Weights of a small GPT-style language model, trained from scratch on English Wikipedia: 16 layers, LayerNorm before each block.
MLP neurons of a small language model. Each row is named by its layer, matrix (up: input weights; down: output weights) and neuron, and shows model dimensions 0-191. Each number is 128 + 32 x the weight over its row's rms, rounded and kept within 0 to 255. Numbers have three digits each.
After each neuron's rows, "fires after" lists the tokens most often just before its 100 highest values on Wikipedia text that the model never trained on.

L4.up550:163119144107054078132126145125144076109159089101144107139106173152142067193112114100139135128105161140136141157076151135101177135120097074148159162167113086104123126134105171062106113120121127108125181089104168133099109124108147166147145139185097145159119186125142176155133131113072160174117135158077112120140176123140078090113132106111136169124115138107084130128102081131083141112087117138150090138075137124150054147137164132106146150136184135125201092147064168108121139170187049172159083119044144113163116124111114143114220093050132122136171189174146139146113181089142130121
L4.down550:145191136124179167181078120150144178093168152131162178151136122132142124190141095143106136072148131184153022163129114085072131089152065060139160148153106167136124141112095075086109164149135124145136186131078116207108124098121139144147141085117085188081144139125193155128132124159083164134129125206122150161124163132099124140153189135065137093139146104096070051100110060110091149136140126107120142164124130178101150123116109133125156110163169079122143134130083169092121137112134118148102133073106113147126118117115142162139119123100139101104068107144162075149118157099134059162
fires after: " the", " U", " a", " and"

L7.up718:098122097096155198101116119112137135070095133157159112104116103146131142139126118164145149193101132138146138088131166131155088073124150102174147106106127121110107078177139139175174108147135089150138117086129153099145098096140107125136121158145104151114097121082088144176173141100173107120095090097155116149066124086117159132173092128158122134107149130122162100188132153091156160151118102111124086138145101096120124069146133159250134085123140114085056032164133163096151137083182151164158176140101115140047153114193137150102164150150154096112190133141148163183023115129124107109
L7.down718:124101129149104172182105142102145077119129095100125127149126097118107133149072135101144114102134100142114113104149112153086106187080113127136133153151153123141145144150098146125073173118187152091130173093151160112132111178137127128171093169128130064108179104128179157081109165105170186133172132123018154128174106158154065145162144140053160103091112086144138163100077133125104047086167124148122183143102150155134128141117132100092167067150113162096121069105186149166166142152096113177081074127125121105201113201160154109154080153121110085118133135155180096170153109100124126163
fires after: ",", ".", " Ha"

L8.up674:155060111110181088167086120139120142197069119135135108088182166170193178111125141102136129115144106129179163101149118137099146095088105137164159204115108104180135141137118121137126130129146143187115113042119118113107143151173112127108089073096169080091118125182129095168169049135150100155132120099121123115196093035107107154116183145156080097085132140105122136180161112144116121119114133229122149112126106114139137146140151114123108136128138124150133102152150126079082158155096147146062094135199099136141179105124129097135130088163150088085101087151115116120146084147100196176
L8.down674:129133136139045140127143174120095183084046134139182101153130092094134156123191091129177100094166129157128155140111146083188123138116084159133076162154080132091117113108080135133178168119100084108158079131153141167161123088114168143113182159144115128149087143151070137137078110105194135117151018116118137145134101139131125104124156153135132122117155132146137151158113105170163122175100124081047121179097068183156166111189160134151165133123117142138071144100128135131170143077158074108155130146146155118112077126092112133185180147150100117155153162131079139151094106075123067154
fires after: "-", "'", " un", " a", "eno"

L8.up642:090146117133195119154134160091180103125118149101113106102177174184129103143144117094129106075101195157138115115123100165141125127121127121211146092124112127156087138132129128130154123111169071137081081087116136158144092148165064126108120107138136158066128167104052112195201094175176099110136160129106106164126075143089143148061112156113145155060093121064144095140123146160071107162137121100120107113166129101153145125136186108114086154089143122114117154138102164122127092238107105136128150139114179180128051142097116147156171142121176089130140148112094097048132131155156139166
L8.down642:140095116147196132141119130130156139121130182147174157110155151139121102128156182093094133104155137107155146107149117049119199131145121052127156115086144120095090138122129112126133132159147155094122117144126127079177093105095145135154145094144041130124119174133128188126170103081119092120155126136100119201167102099147129102077116132149108131132141058095114155116129114114143093218182145114111168175113112134151154167120137132126068116123113154127153182114181081154104099168035135142104110112159138110163074127036090130139133122174164104115121109168179188065090066103123181181
fires after: " the"

L10.up501:134124130177117131097167153076053117111177131143110139125104151143139172116162143128132115107123168121134144142131145169082141093135147155135169094149156124139157144109146113116091104108142134153078142089076121058160107064108110182126128097103176182105111084107135170189117107131051082070157113111102123086140072115130071145067087121127109149066170138184148099164105139208126158179104080112122142120137111174123170168159129122122125142108127115158204173198129156115081126142107157173086124169091147105128189161081179101142122144127130045105132133136160100133087183172167162157
L10.down501:148119085079087149195102147130088156153093126108095161170078143176133145115095124075149132056113097124198155116091119107140127049120157159110100140089097097145045117144074132155162165131137155123114100085155107131176107174220121142147118083144151108109120116134150129129147177140154158134167112166063096113142211132133113100142145063139178165125060117167097100147157126133126147151131117143113095214135105137140083110149156123141111187161154107101121165049114112139145086161123075116132114127080116120179095081131175156073093148094097157128178104141111163152126144132106165151
fires after: "|", "-", ",", " the", " 1"

L5.up135:105077133102135130044142130124125183137135082142136106174122135081135129131115176123136102125155171181155161166118140139112116135058133139177165143172110110097099114095125185123120088171077091149129193164133177045133140135137131131139083107112162110098163107166133114156087118110128165166126151097130159143085125177227104152089166153088124138169147169123100126164102119105086127118120101155111120153125035078166139124085129140083135130158090052108134149081128097173159183092185113085130066071139103122120086110123107111123152182173146107143102159122110098080120198159170129156
L5.down135:136180155136179163142151157123099137078148142109125165118096154133083088115090119144030107147113131168174168127082170157179112126138183191163161126191169038106124174146165080142092107114188180172177113112121122150154046127147151160091077079133095166121100102154146110200068129113122118149119103167140149166120102122106148052145126074149136090063125100125135124096081129082125110114129106179172130141138127110133109089106119105133095105158137133146100117143192125136129136094121087104122128149163129171079098134117114115106154165072169136118118120115157153173198062118140109130
fires after: " a", "'", " an"

L13.up361:129141122120122191133102133136134108157124152113137155148109108141167131180115112075138162157119169138093105118049171147158122062110168126130123135131100063104131103131111198195157036141155158151137136101152205133151131096124099161110125120168131121083069111132167148115145117149126143148090163144107166187112164149129138141190180118131122093109131103181175120074135128056094141153079122135132141082076071144132175161083161102160139146143154068143102105110106122104148128136056079130139140128115145099079154180183149148147087154055052091057113175097121113134115143151162150158
L13.down361:138107102087145123088132123161040155154110173118202114031093130138173145077088138190127181095109153170064173169158107152142195165154125148180122078115151102150131072193107163173101125147161137157129128157092160130138067130140134112120129150126162169137138088139132151154100206129132157111080095134143120094129115156145064059121128148054123104092158159101125147182124165164111122169091087118080139144142117114112114119124110105063126106117140083135169116153086142089167130104166131138130162136126153092082092102115167116123150149137157115109175077085157084139181098077117120125
fires after: ",", "|", "\n", ".", "-"

L5.up212:153145195141155157134107077133059106133096096126159104144168089101150098100115166151104126171161139109166144096173195153107140170105175194082134123084134070120175144127169107131124130103120053169180122113136161082116120131116109143167152080126189104130104130080151102104174136096099114146125122138125083153114162131136176142147171129102058080109143164118042129154114142106131131126093075099144122143141079153108155134108170114165068148151137088090161106144077144183094138122149160102144114188056117156138078119149109112165154106141115065180133181097094100198151152087068134131
L5.down212:132133141207127163149139119117162136145149137170136115152114101067086120163134086119111059097055137124106144077113105091120186140135062079175140086173149159136112112123098115125113103115154085151137176109124126110087139132150070179124092131120141170110117171141124136055110155178125150180103062117137149062174087090108104095126150124152101073164163080155147170174116064136106118136165147145115127096115119098188145111142118127058158155145136182107131102101139102100144090155155120123186105095144125091179143179138112148181085145085071185107119192115150182129131154169093138191
fires after: "–", " (", "-", ","

L7.up291:116081149127097130104207118122129096092103099138114141190141170134104104125074127100116136098184145150128070153123139157123129079168079195149150115077102046137170096131117135084143141135131080126110176120117111150144107120102120149165169127161084180066107158134077187136118123180148101127070128143082170178126095137124111153080151157132189100152102154165115079181095065168103139115083164098150104091136121147114125125157151142083122086143187093108098138152186157057118119147108185179199187074090170123112088139130152145084122108141129106104139163131139124102152126158075171135
L7.down291:086116118103187095109116203169115175115119135083129099155161120129081094150175143139099145115155110130189145112163134109118145189142143130169188140185086160125096105123158116128105154146129147117150094093107124118142089134049111130106109070205137095084121122110099119145099082053171145130171079138252085173114076157140058102149137156131127139120130140174195113120165159146114098121098074146081131183127081157188171109161073138205069126101116137154123151125158125163117098124152094091147133146143080136071127133111132142111117125102131113150107085144131147153089143088130140140
fires after: " the", " The", "^", " his", "The"

L10.up703:137130154215089128184155137101139203174113070153170148154137116109056161176101097138113129107152124112129206086097189118097156144090130097167067160119166120126072108106146138123105114107135135123151128111114139054107147144114125162149128107188129101147074140141183176095188092161162120110126081122149099154108141150126125119160193102144134172141150158107151116125143179112147153174135137190111066094125064093143104129071121101144104126122131100127155113101117061097162144150152064095102084103135120165073111073133107095156185067099125106091155152161152108159120101114190086123
L10.down703:108095167130121068120108221139122104090102186123109115056155087110105070164082157146130157155071163142158128175115116128128118092112094185081075085186112174090164115122119155137088106150171096119162166146086109147132082139137156143092130154053069141135144154103124172132124098147187144132134100157147148114088075148121183151076197108168153147131130159163170116096077122151132145079099145083106150131080151170127116172105143138082093098134128119088157184127125191108090119103138158047147177131093116116151126153139154158150124122095157136141100146060152105104184157133122124165
fires after: " |", " a", ";"

L10.up656:176116120115119159140076141115125139092147131148153127164114131169165110145085149036142120107105141089133063173058142119156159137142117127139124059112123104183120113201095159077103080159155121141105141107106131134130137162209105148069168146087098181098144124164093193145134162104143128198084135136103069065116111084131081096128153079105130179121070129113092096156175163108079157150103169127112151193163121125113119115063185182113131154132140111187169107141117184127137136136158148158119104106122101136165121129105170144053142097173115113098115141134130081094093096150104104178
L10.down656:124097147133102141148134146102155157084139196130118106096181115090131111105123160131133155116113156170127131160178119153139113151155118135133184154078162121105172142126181187105082169138086085051124071131141172137166041125116096111160102095143144118160139125105101000161142118089090191124173088030128165101163108135075144096190177169191124121062172085095100106141126112137144116154134130103106091088123125165117110121176084140126111165129080132182147115128156122128118133137128175158120139130130135135114186125101096131142142108120136154142084080149162141159119168146091134074
fires after: " the", "si"

L4.up724:120127087122116096164185181103121061167217042106112141167110115166087109133142173133131111118163164100137088129152172090141136085131117131189130102190091118168124170117152144148150134110177079134141186137131146105125087125130190117145152124173135123104177191073041162137089153142101140213089096066129136134075134097152088146130144099127118156101154151155119087118116169111117167138079135119076120089080114158142163131174105133196141083123124087121118103107084124149136103157105109142144108090099134109171124074109103110110151128127126167122123151149099075206104138091106131192
L4.down724:176122148136145139140154130177091139090170110174127087178049164134169070193051118103128164119160165124125129061136183154130160080145170125210129156108094118056072113148154045111134141111144136081128167127097183159174120098070058070135127117088156155140099135141111156176132103079122110183172155132127168106123111180100106133121117130139090119104159127127131151167084123132106113122136138094090132134143116108111185109176131165070145093106106099134181177107153106098155121086152127124165169087157150107135126076108160122186128123140140142101135178103072127127152098117094155178
fires after: " the", " The", "The", " a"

L8.up146:053185074154123117154138120058148109105133080105116115134092139165125173124113043093164109132165141136095084118089122091093194155103098087115154119163105135122111135157126162084151115114192108140088125183110090114098160099182117128118144116171100162103137080139133171175136121109059108106090105152105133066091118170166135132123115091095123083138130123111148115148197122209132128101133122142133114162153173159140072134183121158150100105144142156118138086203099170110112114162117192151086173111135142143125145077176124105169127117129147092097104179138134131169116053176177196169
L8.down146:193093129127151098077089178175100149100161156124092128132165137086084109093157185133110125145135153117155174122154104156109124084147130145094089092093200130135146103157126107178116119151089154160105126114121177099136126136106112115100172100095097079187118142114149143113156156131156130183122157121159121209134122140147110124170113154127098192164120137148093161094131053124149123130100139161177103138151136177169109106131156122137128142119100074153099155038148112141119126123161060102139097159142113128198092108048115138043154079118158149115135056168104139090154173031074124141
fires after: " and", " the", ","

L5.up697:152152099150140145152132095138140064128147132161147138092126159117153117135120102130165132117165138139127081163072130105131091173151099109164124105118101107096098135139125134143143131152106091187129092135128130128133135145208065169121128118068132111108107110130095168130187101075147147212149123119170094187145125126137124138065119060076113157090100189168145119164165129108078192145034115118109041070141086120143150103190100075189141154142157157178188168090132124143118073133101088123146134204117122173142170122136132209108129151107135111125121120127118066112082093160118109132
L5.down697:116108086167118140094145115150113173208071180109152119100148091167090162137139195159122146136175114128116106146141136130127111103102030102104139134074125194132130134122180142131155200142132119114118129190116093164160078118027206096139107133112137061172168154112156048123132092095087146057179067109112127147140110130121155140141104140169134098169155153141111121126118139124169125122166109112130136118125140172139108144139131082143081064098153159087075174133105112163104157110141132110103106148135134084059115104174148082143135144167104157153161104130117167117061137130178091143
fires after: " the", " The", " each"

L8.up595:147064114115155119151129167082093123155084141089084132114116120042142171125140103093162142141136167084128122183050158110094156160154134083075115154151143124141139147123135100079158115131143102103193154122130159113138097107127139098166175174196145075113171089104114135149117122146091098188076126138134088102123128125065166073127131152076116093177145108088106146085148176193089161101108085165144144132147115099180147101136154183133143169146147124137104095176101088131170105129122142170055129149105126123149144149124100146084132128109226171185161149130099167095127103113168048147
L8.down595:083145169132091119085150119164116093174120150189172162168160149166122034151135167156128153175168060181118105139109138095110159180118102197174182176155169151151133051110136167120145164118137132127146211166119117079115119144148103104137132119116093125109188135123151157057070091146144143112111102121084148177101141143156122140134147127103186084098142083144149097145152078073135166133096101105100128154136185137103120096085103117112107072107135063136146190109111174081098165120118054114156128096098093137114098107127086136174152147118085113100144100116161104151160172127095141136
fires after: ",", " and", " that"